From a checkpoint of a small transformer trained on Wikipedia.
Size: 18 layers, width 192, 6 heads of 32, MLP 768 tanh GELU, vocabulary 978, 8.4M parameters.
Training: 239M tokens, 7303 steps.
MLP neurons of a small language model. Each row is named by its layer, matrix (up: input weights; down: output weights) and neuron, and shows model dimensions 0-63. Each number is 128 + 32 x the weight over its row's rms, rounded and kept within 0 to 255.
After each neuron's rows, "fires after" lists the tokens most often just before its 100 highest values on Wikipedia text that the model never trained on. A number after a token or word is its count.

L15.up335 [150 120  82 115 107 154 172 117 118 116 124 166 142 140 150  96 113 135 130  99 146 124  81 173  89 178 169 126  85 105 189  89 137 143 117 122 167  98 176 116 146 120 184 159 116 128  69 106 142 134 150 114 185 130 195 147 125 125  58 144 175 151  72 164]
L15.down335 [ 95 166  70 171 175  82  95 154  90  79 142 132 142 178 148 169 131 112 173 105  55 112 137 106 145 198 165 130 135 108  92 111 113  93 162 136 161 163  99 183 117 124 144 123  56 159 109 150 128 175  80 159 102 172 136  95 128 142 153  83  83 161 141 130]
fires after: " p" 27, " work" 9, " us" 8, " b" 7, "t" 5, " m" 4

L15.up134 [187 108 137 111 140  77 148 105 115 143  81 206 103  83 114 162 159 134 130  87 179  90 124 179 143  82 150 157 111  93 159  94 143  68 153 143 123 125  97  83 102 100 158 144  78 114  94  71 152 120 148  79 126 150 129 159 126 134 108  98 140 193 115 127]
L15.down134 [116 154 178 162 159 114 158 138 137 166  97 118 108 156 101 104 116 104 143 178 144 114 143 119 100 164 114  90 134 104 176  97  67 166  79 124 125 126  71 175 138 167 169 176 161 129 134 164 130 108  93 159 132 120 103 127 186 112  90 102 122 127 166 125]
fires after: " S" 15, " P" 13, " m" 12, " p" 10, " n" 7, " W" 7

L8.up307 [148  97 177 133 144  92 124 128  99  53 143 172 105 154 153 136 108 118 115  75  65  81 102  98  98 118 186 116 135 105 169  98 167 111 191 142 155 120 152 117 120 148 131 143 157 137 100 181  68 188  75  85 121 115 108 143 108  47 168 110  76 198 139 135]
L8.down307 [109 191 150  90 101 156  93 144 103 154 155 120  93 168  75  94 102 139 121  94 160 147 160 122  83 156 172 186  23  96 177 144  66 155 166 138 190 142  88 103 136 143 147 144 123 136 141 128  89 104 132 127 180 130 103 123 153 112 120  96 177  72  91 103]
fires after: " " 27, " pre" 11, " P" 10, " p" 8, " E" 5, "m" 4

L12.up715 [173 126  85 115  73 151 155 151 178 155 121 134 125 122 137 139 163 166  99 189 166 186 144 108 156 146 113 173 161 164 158 142 122  95  54 106 154  82 107 115 167  88  84 112 105 119 113 102 143 176 170 103  50 141 133  92 136 107 155 147 101 146 114 107]
L12.down715 [120 121 146 119 149 133 116 130 151 131 165 177 122 130 149 139  44 118 194 137 145 168 155 115 128  79  45  71 136 178 126 147 172 102 177 128  89 127 109  87 144  99 100 122 136 100  87 134 103 122 120 151 135 145  97 151 137 176  68 106  95 149 103 167]
fires after: "ist" 16, "y" 11, "im" 11, " h" 8, "em" 8, "um" 7

L10.up685 [129 105 137 124 141  57 191 139  82  98 176 144 146 158 151 122  91 150  63 150 208 163 104 159 112 152 146  85 117 120 154 132  68 127 103  93 168 124 124 152 169 110 168 103 121  92 131 160  99 186 167  89 166 215  63 189 104 123 127 125  97 112 144 166]
L10.down685 [125 122 149 126 139 126 144 146 149 107  93 152 126 141 106 106 151 152 165 163 107  49 172 150 135  63 152 137 119  68 143  67 171 120 202 120 142 111 140 109 104  92 110 130 114 130 156 150 116  77  93 158 152 147 122 124 141 161 115 116 106 106 189 120]
fires after: "h" 29, " h" 11, "che" 6, "m" 5, "o" 5

L7.up686 [ 48 171 111  51 157 167 131 153 149 117 151 142 194 136 143 121  98  78 164 132 130 132 116 108 144 105  59 115 137 110 121 123  87 131 123  86 138  69 149 130 155 154  99 142  53 152  92  94 103 212 120 150 120 117 125 192 104 127 160 141 105 114 109 144]
L7.down686 [121 177 122 157  88  91 160 111 145 137 147  95 141  86 130 119 136  83 167 113 135 105 172  76  72 106 153  89 119 138 107 170 115 133 110 175 142  80 130 156 142 146 124  98  65 109 160 127 121 179 148 136 120 100 105 115 141 166  81 131 146 171 155 156]
fires after: " Or" 14, " pro" 14, " L" 8, "ro" 8, "om" 6, " l" 5

L3.up24 [191 140 125 123 162 101  95 145 128 122 112  77 129 139 126 129 153 141 144 109 100  78 164 119 157 214 121 129  95 121 193 118  93 121  81 148 120 145 163 149  76 108 110  89 109 138 109  98  79 124  87  77 130  95 110 155 123 122  81 129  83 108 115 135]
L3.down24 [159  77 134 130 161 102 139 124 126  79 118 124 128 132  97 157 136 132 113  94  91  92 134 143 164 156 117 132 107 174 177 119  94 124 125 141 155 152 150 160  72  69 115 129 104 148 106 147 100 146 114 133  99 134 160 151 151 150  71  74  83 124 149 106]
fires after: " re" 25, "our" 14, "man" 6, "ian" 5, " con" 5

L10.up82 [163 207 165 110  97 109 147 115 115 118 150 115 131 155 146 123 139 108  77 112  99  97 114 108  44  68  81  45 121 106  50 185 123 122  91 114 166 134 163 121 112  60 139 131 106 102 110 122 129 108 138  54 133 106 200 144 100 149 101 139 123 148  90 159]
L10.down82 [148 123  88 126 103 149 144 197  90  88 146 200 121  64 116 111  75 161 118 109  95 160 125 158  91 136 120 167 135  79  97 148 130 200  79 191 156 120 144  92 158 129 135 123  98 122 136 138 159  97 100 197 149 136 118 164 112 144  81 127 118  80 159 114]
fires after: " res" 41, "es" 20, "x" 11, " des" 7, "s" 4, "ce" 4

L12.up692 [121  81 148 209 117  71  89 161 117 129 121 128  96 196 140 165 142 149 133 115 154 127 105  85 128 112 100 123 163  33  94 147 111  75 111 109 116  59 112 150 150 139 149 134 152 120 190 146 123 157  78 122  93 110 131  99 113 102  83 147 152 174 116  76]
L12.down692 [ 70 131  81 103 131 123 101 128  68 149  96 166 102 168  70 121  94 145 124 179 121 159 132 132 126 158  68 123  84 172 115 123 141 132 152 116  79 125 185 154 143 132 124 164  89 184 155 146 148 118 152 122 131 152  96 122 127 131 103 164  77 135  74 154]
fires after: "er" 39, "gr" 14, "ar" 7, "r" 6

L12.up627 [131  90 151 157 118  84  96 173 179 107 100 131 143 109 160 126 125 140 170 128 184  82 135 128 134 113 113  74  85  97 152 117 138  81  91 140 140 134 114 117 126 135 100 206 120 124 150 131 148 161 110 129 142 113 100  97 123  72 123 129  92 114 110 168]
L12.down627 [176 118 168 120  64 138 103  95 145 149  98 171 121 109 152 107 115 123 146 156 129 154 145 153 133 148  88 178 212  93 113 124 121 179 156 177 135 117 172 122 146  82 172 119  72 139 120 105 117 169  53 144 122 179  67 143 144 132 158 129 125 147 111 103]
fires after: "ar" 21, "v" 13, " al" 12, "l" 9, "r" 8, "ro" 5

L3.up292 [189  96 131 158  75 175 181  49 170 120 199 103 136 126 134 100 116 109 117 136 115 124 160  88  91  98 155 125 122 135 140  96 130 180 125 142 133 106 107 176  48 152 101  72  96 174  93  84 119 146 132 110 125 108 132 122 109 102 136 202 178 166 179 157]
L3.down292 [127  76 164 124 105 162 108 157 165 106 173 148 127 134 103 146 155 156 114 154 136 138 100 178 142 146 121 149  75 146 161 136  98 203 128 107 119 102 148 156 153 136 117 101 158  92 131 178 134  97 125  95 164 171 158 116 178 181 129 155 141  76 156 104]
fires after: " C" 25, " S" 17, " rec" 11, "-" 8, "cc" 5, "f" 5

L6.up113 [101  99  96 102 101 147 162 119 179  99 108 104 105 128 155 165  59 193 198 130 102  40 133  74 162 102 152 112 120 126 149 166 150 127  82 173 161  84 141 137 136 135 116 143 120 131  95 149 104 133 164 116 150 172  95 127 136 148 112 135 192 136 103 129]
L6.down113 [133 101 119 177 141 142 126 153  57 107 131 170 115 100 141 162 118 116  59 157  91 122 106 149 144  20 130 107 181 166 198 142 162 167 119 111 114 117 155 124 120  86  79 106  91 126 129 149 120 120 178  85  97 186 133 136  96 189 132 178 101 116 128 104]
fires after: " /" 24, " Ch" 13, " ch" 11, " Sp" 8, " E" 4

L12.up691 [102 159 138  93 190 107 122 102  95  90 105 158 150 114 181  86  98  78 123 170  93 114 192 123 136 175 174  88 179 108 149 163  69 142 167  91 137  76 138 123 122  96  96 112  50 139 131 170 101 125 113 121 103 139 166 145  96 181 159 129 101 140 117 140]
L12.down691 [136  41 134 137 164  52 169 100  62 108 157 111 190 148 120 119 105  73 129 163 111  87  61  93 185 155 124 102 116 130 121 140 111 161 109 124 126 156 132 182 105 117 146 125 129 125 126  74 109 165 169 116  85  74 135 175 145  80 119 126 115 119 136 155]
fires after: "b" 16, "l" 13, " be" 11, " v" 6, " f" 6, "ai" 6

L14.up458 [ 95  64  39 113 208 157  91 127 107 111 117  98 141 177  96 131 126 128 100 131 144 112  74 128 113 173 136 120 121 140 200 147  81 112 141 111  97 124 152 142 104 138 154 111 108 158 165 147 145  61 154 154 143 135 143 120  57 174 133  71 128 141 144 165]
L14.down458 [103 211 108 156 160  74 159  95 147 127 135 142 133 120 140 137 119  92 137 133 112 121  97  76 139 189 104 121 112 135 137 115 140 137 109  44  63 126 112 145 124 134 158 156 117 148 120  91 139 115  72 151 128 123 118  71 156 113  88  97 174 186 143 155]
fires after: " " 46, "," 5, " a" 4, "==" 4, " was" 4, " and" 4

L10.up458 [116 132 112 106 131  58 107 113 115 113 106 165 138 125 143 113 124 109 132 110 217 153 134 122 191 142 121 127 129 171 142 152  67 104 180  83 146 154 146  82 162  56 153  99 110  96 100 116  97 167 182 136 181 195  99  95 132 111  35 150  78 132 100  88]
L10.down458 [128 126  85 117 149 127 124 103 129 109 196 181  99  72 126 130 176 148 131  73 122 132  91 123 114 127 145 129 159 123 148 159 136 144 171 138 146 105 117 100 131  76 107 123 116  63 151 146 145 125 182  99 134 146  93 112 153 127 118 101 139 147  93 121]
fires after: "h" 17, " h" 17, " y" 10, " Y" 10, " wh" 9, " H" 7

L13.up330 [ 91 150 129 132 158 116  90 162 109 181 145 131 129 160 126 116 173  72 153 120 144 143 125 187 157 158 110  87 105 145 149 122 135 179 121 151  41 128 115  79  64 156 134 116 115 131 138 175 127  89 119 144 110  96 202  98 150 171 139 156 111 125 132 163]
L13.down330 [165 137 109 106  86 138  93 153 105 150 128 173 161  61 151 136 181 108  62 183 112 113 158  89 111 196 167 100 169 146  53 136  98 110 136 166 134 152 140 143  87 141 119 109  82 161 163 101  93 169  85 107 148 141 172 145 109 133 132 116 125 156 150 182]
fires after: "per" 15, " ret" 11, " comp" 11, " O" 10, " o" 6, "ious" 5

L10.up639 [171 127 150  96 134 131  82 131  99 156 125  81 126  95 126 143 103 154 129 157 149 109 101  79  61  94 117 111 123 136 158 164 112 106 139 152 193 117 122 147 136 143 191 121 176  98 133 146 145 110 155  81  80 141  63  93 113 172  93 116 106 125 127  89]
L10.down639 [165 105 145 111 108 116 157 129  89 151 123  87 143 125 143 120  96 140 103 188 137 118 172 150  95 148 163 155 136 127 108 112 134 133 100 112 105 134 175 121 144  69 115 163 108 203  99  55 133  91 152 133 142 108 167 146 169 140 124 133 100 170 131  74]
fires after: "ol" 23, " loc" 10, "op" 7, " h" 6, " Ph" 6

L10.up193 [143 216 107  94 120 159 137 101  81  68 133 141 168 151 123 165 148 126 129  78 116 109 141 113  56 102 120 120 137 130 120 143 183 123 111 163 148  69 179 113  71 108 152  68  84 155 151  96 149 134 110  70  92 131 114 132 132 144 140 105 145  76 132 125]
L10.down193 [141 142 127  83  89 111 196 125 100 125 139 165 169 208 119 122 137 172 116 121 104 117  77 180 165 145 198 104 167 160 103  86 137 136 168  86 130 112 119 123  90 109 187 104 129 132 116 105  62 195 135 110 204 123 109 135 174 144 107 141 136  68 107 103]
fires after: "s" 21, "a" 12, "es" 6, "ers" 5, "ins" 4, "as" 4

L10.up373 [154 160 139 116 126 147 140 116 112 107 132 107 198 133 127 132 104 155 105 128 150 116 135 111  83  85 116 125 135 140 165 166 112  83 150 152 189  50 122 178 142 107 106 137 145 121  98 125 109 185 148  83  72 179 103 145 132 125 108  70 161 134 208 149]
L10.down373 [115 118 149 163 139 109 104 141 114  85 135 122 102 106 136 101 119 117 176 126  96 151 151 132 147 129 152 191  86 147 132  50 157 183 134 114 153  96  95 106 127 145 140 146 104 114 139 105 112 169 150 125 145 119 153  73  97 132 132 141 122 208 139 163]
fires after: "s" 14, "y" 13, "es" 8, "n" 7, "l" 5, "as" 5

L6.up616 [ 74  18 122 113 151 156 123  98 108  89  72 123 137 107  90 177  80 202 136 112 155 126 130  36 185  90  92 125 128 126 130 179 128 178 129 158 183 119  84 109 125 148 210 155 103 156  93 136 127 158 173 138 112 143 111 124 152 114 133 149 138 138 117 131]
L6.down616 [162 158 113 130 133 149 123  68 126 201 188 122 117 122  84 102 142 162 110 120 154 155  76  65 126 168 122  65 187 131 123 118 135  90 116  78 107 119 152 137 159 114 140 136 133 162 128  89 144 139 100 160 165 130 147  97 142 121 132 128 191 127  99  98]
fires after: " s" 13, " Ch" 12, " m" 9, " dis" 9, " ch" 8, " sh" 6

L10.up156 [ 94 161 142  44 108 108 140 133  93 101  87 131 143 131 139 105 115 134 115 145 140 132 126 114 146 127 162 187 158 116 107 140 150  81 171 136  49 142  93 172 180 130 100 110 210 166  94 105  98 118 111  81 132  92 102 151 120 136 127 115 168 107 154 109]
L10.down156 [ 66  95 137 100 154 155 137  71 117 152 176 172 173 102 113 150 117 139  56  89  86 145 170 125 143 148 107 108 152 129 144 143 116 105 159 153 191 180 124 155 164 133  91 138 152 114 111  50  74 158 174 122  98 137 179 117  89  78 112  92 127  91 110 113]
fires after: "our" 14, "r" 12, " pl" 11, "on" 9, "er" 8, " C" 7

L13.up591 [144 167 115 137 116  86 105 128 115 172 117 114 119 131 144 106 143 158 177 168 163 156 161 121 196 137 141 134 126 125 141 110 132 136 205  91 185  86 127 130  74  84  71  69  60 111  88 110 166 175 183 159 119 104 180 159 122  62 156 128 121 160 145 138]
L13.down591 [120  75 144 197 138 133  40 139 161 132 168 169 144 115 107 156 123 171 176 123 170  69 105 141 137 184 156 105  99 181 110 126 110 121 135 163 149 102 121 113 143 137 121 136 186 122 161  73 111 134 135 148 107 111 102  91 160  47  70 132 165 113 178 121]
fires after: "m" 18, "am" 16, "um" 14, "om" 7, "im" 6, " m" 6

L8.up628 [164  93 126 138 122 168 107 157 126 109 126 131 144 126 104  99 184 159  88 101 121 162 149 104 157  93 176 130 162 133 126 121 137  94 122 128 121  84 196 124 154 103 160 134 113 100 162 147 139 164  95 126 151 201 146  95 105 151 170  75 101 160 142 123]
L8.down628 [117 131 126  49 139  86 166 135 146  83 166 170 129 103 136 138 139 109  76 130 163 128 119 151 116 106 126 151 120 117  65 129 148 153 168  88  68 153 152 134 135 111 122 139 180 112  89 177  97 106 114 119 174  95 128 148  59 182  87 118 116 155 160 110]
fires after: " T" 11, "T" 10, "-" 9, " d" 8, " (" 7, "t" 6

L12.up726 [149 103 201 163  74 137 175 135 199 146 157 225 181 155 159 128 101 124 121 107 181 168 179 146 150 150 119 156 176 144 119 119 152 109 110 143 150 122 111 120 135 126  70 139 120  96  98  84 133 129 142 111  57 147  66 126  47  86 155 186 109 124 111 174]
L12.down726 [ 95 146 136  74 120 135 112 157 154 111 127 119 135 146 102  93 104 187 142 162 162 125 108 151 161 142  96 119 104 157  80 133 138 144  82 122  93 101 157 124 129 102  74 123 117 155 146 117 160 148 121  98 149 108 124 151 116 161 102 170 105 146 138 176]
fires after: " or" 13, " l" 10, "el" 10, " h" 8, "ro" 8, " L" 6

L7.up762 [169  86  99 108 105 169 111 146 115 134 132 151 155 152 109 127 154 105 113 182 106 102 127  69 132 122 162 138 184 126 159 156 143 177  87 122 103 131  71 139  68 140 130 123 125  75 140 115 135 124  87 107 143  99 153 169  96 205 155 113 140  73 152 150]
L7.down762 [104 112 101 141  99 117 127  73 124  98 111 126 120 106 118 142  81 156  98 109 159 126  77 161 114 139 155 176  76 137 155 108 170 128 112  78  84 112 111 162 149  91 108 125 157 148 116 178 123 173 150 133 163 120 133 192 105 137 102 152 143 133  61 140]
fires after: " D" 18, "art" 15, "id" 9, "nd" 9, " A" 6, " V" 6

L10.up286 [111  99 159 172 182  95 183 193 116  75 142 123 174  81 181 160 120 167 121  83 101 137 140 150 125 142 121 152 164 126 137 147 141 163 108 102  96 109  77 110  62 174 105 163 145 126 175 165 117 156  61  87 166 118 125 140 132 169  81  60 117 154 130 115]
L10.down286 [137 153 111 135 138 144 164  69 158 171  84 142 110 108 168 178 184 136 137 129 134 124 104 118  54  91 149  93 160 128 196 118  98 105 185 117 156  62 136 161  85 125  25  97  59 185 145 123 117 120 104 119 154  77 126 124 162 102 162 144 156 149  81 124]
fires after: "ch" 19, "ag" 19, " C" 13, " g" 10, " G" 9

L6.up283 [140  85 130  85 151 151 157 107 119  94 166 115 207 155 116  80  83 126 121 119 150 104 124 169 153  86 138  79 162 159 151  79 106  97 204 131 159 158 135 127  57 145 113 144 109 167 169 161 147 102 147 171  76  94  83 144  81 130 126 119 185 168 136  74]
L6.down283 [141 137 123 167  95  56 110 177 177 139  91 153  90 126 173 197 112 104 144 137 116 152 138  98 182 137  83 108  87 174  87 105 144  99 110 124 104 124 152  98 172  89 157 130 156 119  87  89 191 137 149  95 166 130 135 163 167  37 152 120 133  65 118 182]
fires after: " l" 53, " b" 5, " L" 4

L13.up336 [114  91  93 159  83 154 106 178 117  81  94 152 118 135 101 127  71 129 152 103  56 133  85 148 139 215 163 144 138 110  92 150 154 151 170  97 102 123 129 114 157 150 104 145 112 182  84 135  67 143 121 119 185 135 166 137 120 145 111  96 106 198 104 156]
L13.down336 [158 157 168 167 151  85 115 105 112 146 162 216 102  99  71  85 166 129 180 132 137  90 122 157  97 106 153 109  74 145  93 107 121 144 142  93 105 189 139 123  84 157 123 139 142 116 129 121 109 111  76  75 148  66 139 163 166 102 121 179 130  78 162 141]
fires after: " pro" 14, " P" 13, " p" 8, " n" 8, "j" 6, "ro" 4

L6.up133 [ 76  95 110  74 105 189 109 172 154 122 152 117  92  87 144 153 164  92 123  80 173 102 119  78 152 118 174 101 131 141 125  82 203 125 123  65 164 142 107 125  98 161  90 172 118 140 168 166  61  94 157 112 152 129 169 108 147 191 118 117 171 127  95  68]
L6.down133 [197 106 109 134  85 112 165 189 165 102 111 145 123 170 125 117 148 131 144 154  88 102 135 147 165 113 105 165 158 160  81 122 100 152 123 156 143 151 119  90 225 127 144 133 121 184 198 115 112 175 122 136 149 131 154 122 165  64 113 156 146 130 127 113]
fires after: " F" 18, " C" 13, " Con" 12, " B" 9, " c" 6, " P" 5

L13.up451 [109  85 135 144 137 132 154 141 118  92 118 140 132 105 125  93 150 169 119  94 106 106 135 162 106 200 169 170 105 138 110 126 143  26 133 196 133 124  77  86 144 143 137  61  71 157  91  92  93 186  85 133 135 127 164 159 151 130 130 128  85 140 132 177]
L13.down451 [195 123 175 175  93  99 131  96 123 129 123 194 152 220 110 123  80 135  95 116 118 129 103 104 125 159  78  57 137 134 141 202 146 153 132 144 186 158  73 111 156 166 175 207  89  68 114 130  92  42 139 100 123 139 150 122 141 133  90 117  88 108 103  91]
fires after: " N" 19, " f" 15, " n" 14, " d" 6, " G" 6, "l" 5

L13.up610 [168  73 158 134 177  88 114 119 156  76  75 150 122 126 155 101 127 179 197 145 120 125 115 201 111 118 170 124  88 117 148 170 160 126 225 129 175 106  64 158  94 136 132 123  71 169 117 100 123 134 142  65 142  91 144 103 128 174 115  86 107 177 142 130]
L13.down610 [121 141 128  87  91 125 110  67 125 126  60 147  88 151 146 161 135 146 125 185 123 181 143 142 111 151 122 141 181 110 134 131 125  98 198 177 129 135 120 146 161 174  80 105 107 186 149 133  96  92  75 193 150 149 121 167 144 122 180 146 113 110 120 115]
fires after: "n" 33, "l" 7, "im" 7, "oy" 6, " n" 5

L10.up131 [137 118 135 109 111 153  97 137 109 154 112 157 108  91  66 109  90 165 113 139 182 160 139 156 120 153 128 111 130 148 112 102 161 126 141  37 100 121 101 170 148 169  78 146 147 155 159 119 148 191 128 138 211 198 161 116 117 110  90  96 112 141 169 195]
L10.down131 [132 111 159 124 128  79 121 120 169 152 125 155 123 181 129  92 177 132  97 179 103  80 180 113 113 113 203  82 139 112 107 154 139 152 105 137 119 149  19 123 135 103 139 137 145 138 109 113 178  72 174  86  92 108 163 138 121 198 140 157 188 133 108  83]
fires after: " m" 29, "e" 12, " M" 8, "ver" 6, "ir" 5

L8.up86 [147 158 158 133  94 158  76 147 134 137 122 111 120  88 154 160 113 154 132 193 138 136 111 103  70  90 140 103 170 171 174  91 128 144 125  18 200 114 193 160 143  68 100 184 181 123 104 155 106 113  99  89 106 139  68 141 139 141 143 157 169  91  48 132]
L8.down86 [123 104 126 148 131 132  94 106 121 131 171  87 116  80 128 163 145 107 144  98  91 135 127 147 162 136 109 109  83  53 137 145 152 188 113  93 111 130 161 106 138 119 127 166  94  94 111 157 198 169 148 175  74 151 143 143 144 107 224 153 109 127  78 133]
fires after: "ec" 20, "ol" 16, " H" 14, "i" 7, "h" 7, " h" 6

L7.up530 [156  80 148 113 116 134 130  89 141  91 158 151  79 108 144  77  58 125 121  86 136  79 121 114 114  20 111 139 185 165 181 102 131 120 157  79 180  80 103 108 100  74 169  76 145 117 107  93 105 155 129  90 115 121 175  85 116 164 155 195 125 146 155  98]
L7.down530 [115 153  69 126 172 108 116 114 129 104 123 104  71 110 136 150 109 105 150 144  77 151 139 117 126 100  93  98 139 117  72 139 228 126 171 172 145 102  89 146 108 123 144 121 116 135 112 136 166  84 130 109  92 116  93  47 106  57 110 149 155 126 138 153]
fires after: " C" 16, " K" 11, "ok" 9, "in" 7, " S" 5, "az" 4

L12.up678 [117 151 121 146 112 104 107  97  98 116  74 127 132 185 135 116  49 126  99 139 173 146  63 117  98 132 126 151 166  99 168  95 167 106 135 110  56 111  89 155 152 149 122 117 120 134  83 150 151 146 132 115  75 134  99  99 100 127  89 163  97 140 118  90]
L12.down678 [105  81 105 108 103  73 102 145 191 133  92 104 126 128 134 127 114 130  89 158  81 128 116 135 130 157 175 159  75 122 130 186  92 154 172 171 157 121  80 170  68 140 136 126 131 140 152 147 123  80 155 118 149  90 129  66  68 104  90  69 147 204 166 127]
fires after: "ar" 13, "er" 9, "i" 9, "r" 8, "iet" 7, "ent" 7

L10.up512 [ 85  42 203 174 126  88 101 145 191 131 154 139 104 139 141 112 145 147 102 109 117  82 115  15 132  65 114 116  96 117 179 145 145 132  70 109  98 139  83 135 134  94 123 190  95 136 158 142 115  96 105 135 133  88  60 146 115 119 114 131 122 151 109  95]
L10.down512 [102 110 119 191 180 100 184  62 101  97  81 153  68 107 163 144 165 129 169 148 122 236  92 128 114  97  91 124 119 147 129 107 121 129  98 145 179 171 113  74 119 107  79 153  98 107 112 131 145 102 147 150  84 103 148 125 159 122 130 145  84 121  95 124]
fires after: " Ar" 19, " ar" 17, "ar" 15, "r" 12

L12.up89 [ 69 149  68  80 202 147 101 126 116  99 151 100 134 149 150 173 120 155 142 205 124 134 137 159 130  64 157 127 150 183  84  96 140  92  99 165 100 141 160 175 207 119 137 114  83  88  74 125 115 161 136 169  95  36 152 131 134 173 123 117  84 147  89 128]
L12.down89 [ 74  82 129 115 136 162 120 111 197 109 126 139  59 138 129 181 159 195 182 184 143  98 144 135 106 142 133 118 194 102 123 132 154 105  94 135 109 168 133 178 109 110 123 133 166  47 154 171  98 103  34 100 137 127 148 196  88 129  87 120 117 121 160 121]
fires after: "ro" 20, "ur" 15, "z" 11, " pro" 11, "ber" 5

L6.up631 [107  93 155 111 187 176 115  95 121 130 155 110 164 162 121 194 138 155 108 129 108 117 158 155 139 135 166 122 199 118 209 103 124 164 121 129  99  86  46 136 123 133 151 123 100 124 154 153  97 131  91 132 109 120 158 107 117 206 177  64 101  73 108 127]
L6.down631 [180 119 102 136 113 115 136 172 148  95  57 208 119  75 102 170 166 134 144 175  69 154 160  81 142 159 154 132  67 136 106  74  81 145 180 124 112 172 162 121 149 158  78 120 113 138 164 124 127 138 152 100 138 124 117 142 122 125 111 163 151 123 142 210]
fires after: " " 75, " G" 7, " A" 6

L12.up414 [100 109 141  99 127 125 139 141 116 165  99 138  28 103  92  53 145  95 129 156 172 120 122 192  99  73 106 107 166  81 134 131 139 107  82 111 113  93 150 128 151 146  39 139 119 128 149 158 121 186 155 111 118 115 146  96 101 171 138 107 110 117 204 184]
L12.down414 [ 96 150  88 105 159 106 158  77 110  75 113 145  85 133 121 110 114 177  59 110 146  92  77 130 145 128 117 171 117 140 197  94 102  97 110 127 117 126 126 116  97 155  89 124 167 128 133 134  31 114 139 141 154 111 154 140 147 116 127 126 228  77 115 116]
fires after: " un" 25, " m" 10, "em" 9, "ro" 7, "ver" 6, "ec" 5

L7.up197 [150  53 138 187 115 196  67 173 106  62 138  76  87 189 114 203 143 119  73  90  94 113 131 138 175 105 134 135 125 171 117 129  98 112 124 183 131 153 143 105 119 161 116  90  80 116 190  97  93 149 211  94 143 201  85  99  88 147 148 102 127 154 114 126]
L7.down197 [ 96 126 141  96  71  65 187 102 139 161 180 127 150  77 112  70 199 139 105 114 199 128 129 110 103 107 141 134 133 128 119 129 109 102 142 133 139 164  78 144 157 139 150 129 186 106 125  89 136 103  91 176 125  80  82 131 160 111  49 122 126 174  67 108]
fires after: "t" 19, "at" 14, " st" 13, " dis" 9, " under" 8, " (" 5

L6.up285 [158 116 122 123 116  68 100 105 113 136  94  98  97 171 111  72 121 124 121 155 108 140  76  65 121 111  92 102 109  56 182 131  79 128 159 161  95 162 154 135  54 111 106 111 116 154 133 180 118  22 170 129 125 130 101 166 128 138 115  86 156 202 113 154]
L6.down285 [143  89 191 163 199 132 123 152  72 131 175 163  98 168 145 115  80 149 141 153 157 141 137 113 141 128 121 180  94 113 132 145 136 161  89  75 104 130 109 146  93 175  97 113 112 125  92 207 107 120 170 126 154 104 153 163 189 146 139  89 157 112 159 119]
fires after: "p" 13, " to" 10, "n" 9, "it" 7, " re" 6, "ff" 5

L10.up139 [115 175 137 120 139 110 100 162 192 132 140  75 161 125 130 156 106 109 143 227 186 122 118 139  69  89 117  71 117  96 153 108 117  83 147  92 113  77 158 169  73 129 107 163 119 159  86 157 104 145 133 103 111  98 145 158 131 184 141  84 131 187  92 125]
L10.down139 [ 88 138 142 105 157 151 122 127 156 137 135  73 150 154 174  88 171  89 128 134 149  69 169 116 142 115 143  95 160 171 129 122 157  70 146 163  53 145 141  94 136 113 151 145 111 161  82 173 176 171 171 117 102 113 105 122  78 115 114 153 108  99 152 119]
fires after: "f" 41, " f" 22, "m" 10, "l" 8, " F" 6

L13.up437 [ 93 129 100  96 125 164 134 173 112 145 143 115 102 120 124 143 106  76  93 146 159 130 160  89 114 116 145 174 149 148  97 114 133 115 119 101 172 145 187 119 156 148  92 138 101  84 175 171  67 146 151 138 132 113  72 112  99 190 140 159  98 218 125 126]
L13.down437 [ 90 107 153 109 162  90 122 198 153 132 137 116 158 138 118 110 153 177 165 159  62  94  94 173 108  76 128 139  77 144 130 171 140 137  85 142  89 169  77 110 112  79 131 106 166 139  86  75 164  74 150 123 179 130 147 164  95 112 164 128  66 143 121  95]
fires after: " c" 24, " C" 22, " " 21, " G" 12, "C" 5

L12.up463 [112 166  73 138 154 120 182 121 129  53 211  95 185  73 189 148 101 117 134 174 136 105 132 198 161 163 100 153 129 105 117 156 145  96 121 110  76  99 122 138 121  99  85 140  86 155 121 154 112 107  99 141 123 112 124 163 142 159 163 100  88 151 120  53]
L12.down463 [101  67 130  91 160  55 108 112 137 104  66 126 153 151  94  90 144 138  99  80  72 141 109 145 125 149 113 162 165 128 146 121 118 156 140 145 169 194 146  78 146 144 128 105 154  78 120 107 193 115 173 119  84 126  92 105 106 122 178 119  82 106 142  94]
fires after: " f" 19, "el" 13, "m" 10, "ff" 5, "b" 5, "ag" 5

L13.up154 [105  96 166 105 102 100 143 115 118 107 134 114 143 167 178  87 115 126 179 152 172 100 133 155 133 131 103 105 166 148 154 157 131  93 150 118 137 148 103 147 108  79 115 118  71 132 120 136 104  99 161  88 135 127 132 142  23 119 153 170 138 191 111 140]
L13.down154 [132  59  92 163 122 168 204 120 123 138 166 125 117  94 149 165 136 107 134 111  81 155  85 134 140 140 111 120  94  88 150 114 116 126 145 127  86 150 143 126 106  99  90  82 149 118 113 105 107 129 127 121 131 136  69 124 197 103 143 144 104 161  97 128]
fires after: " re" 24, "e" 17, " l" 8, " L" 5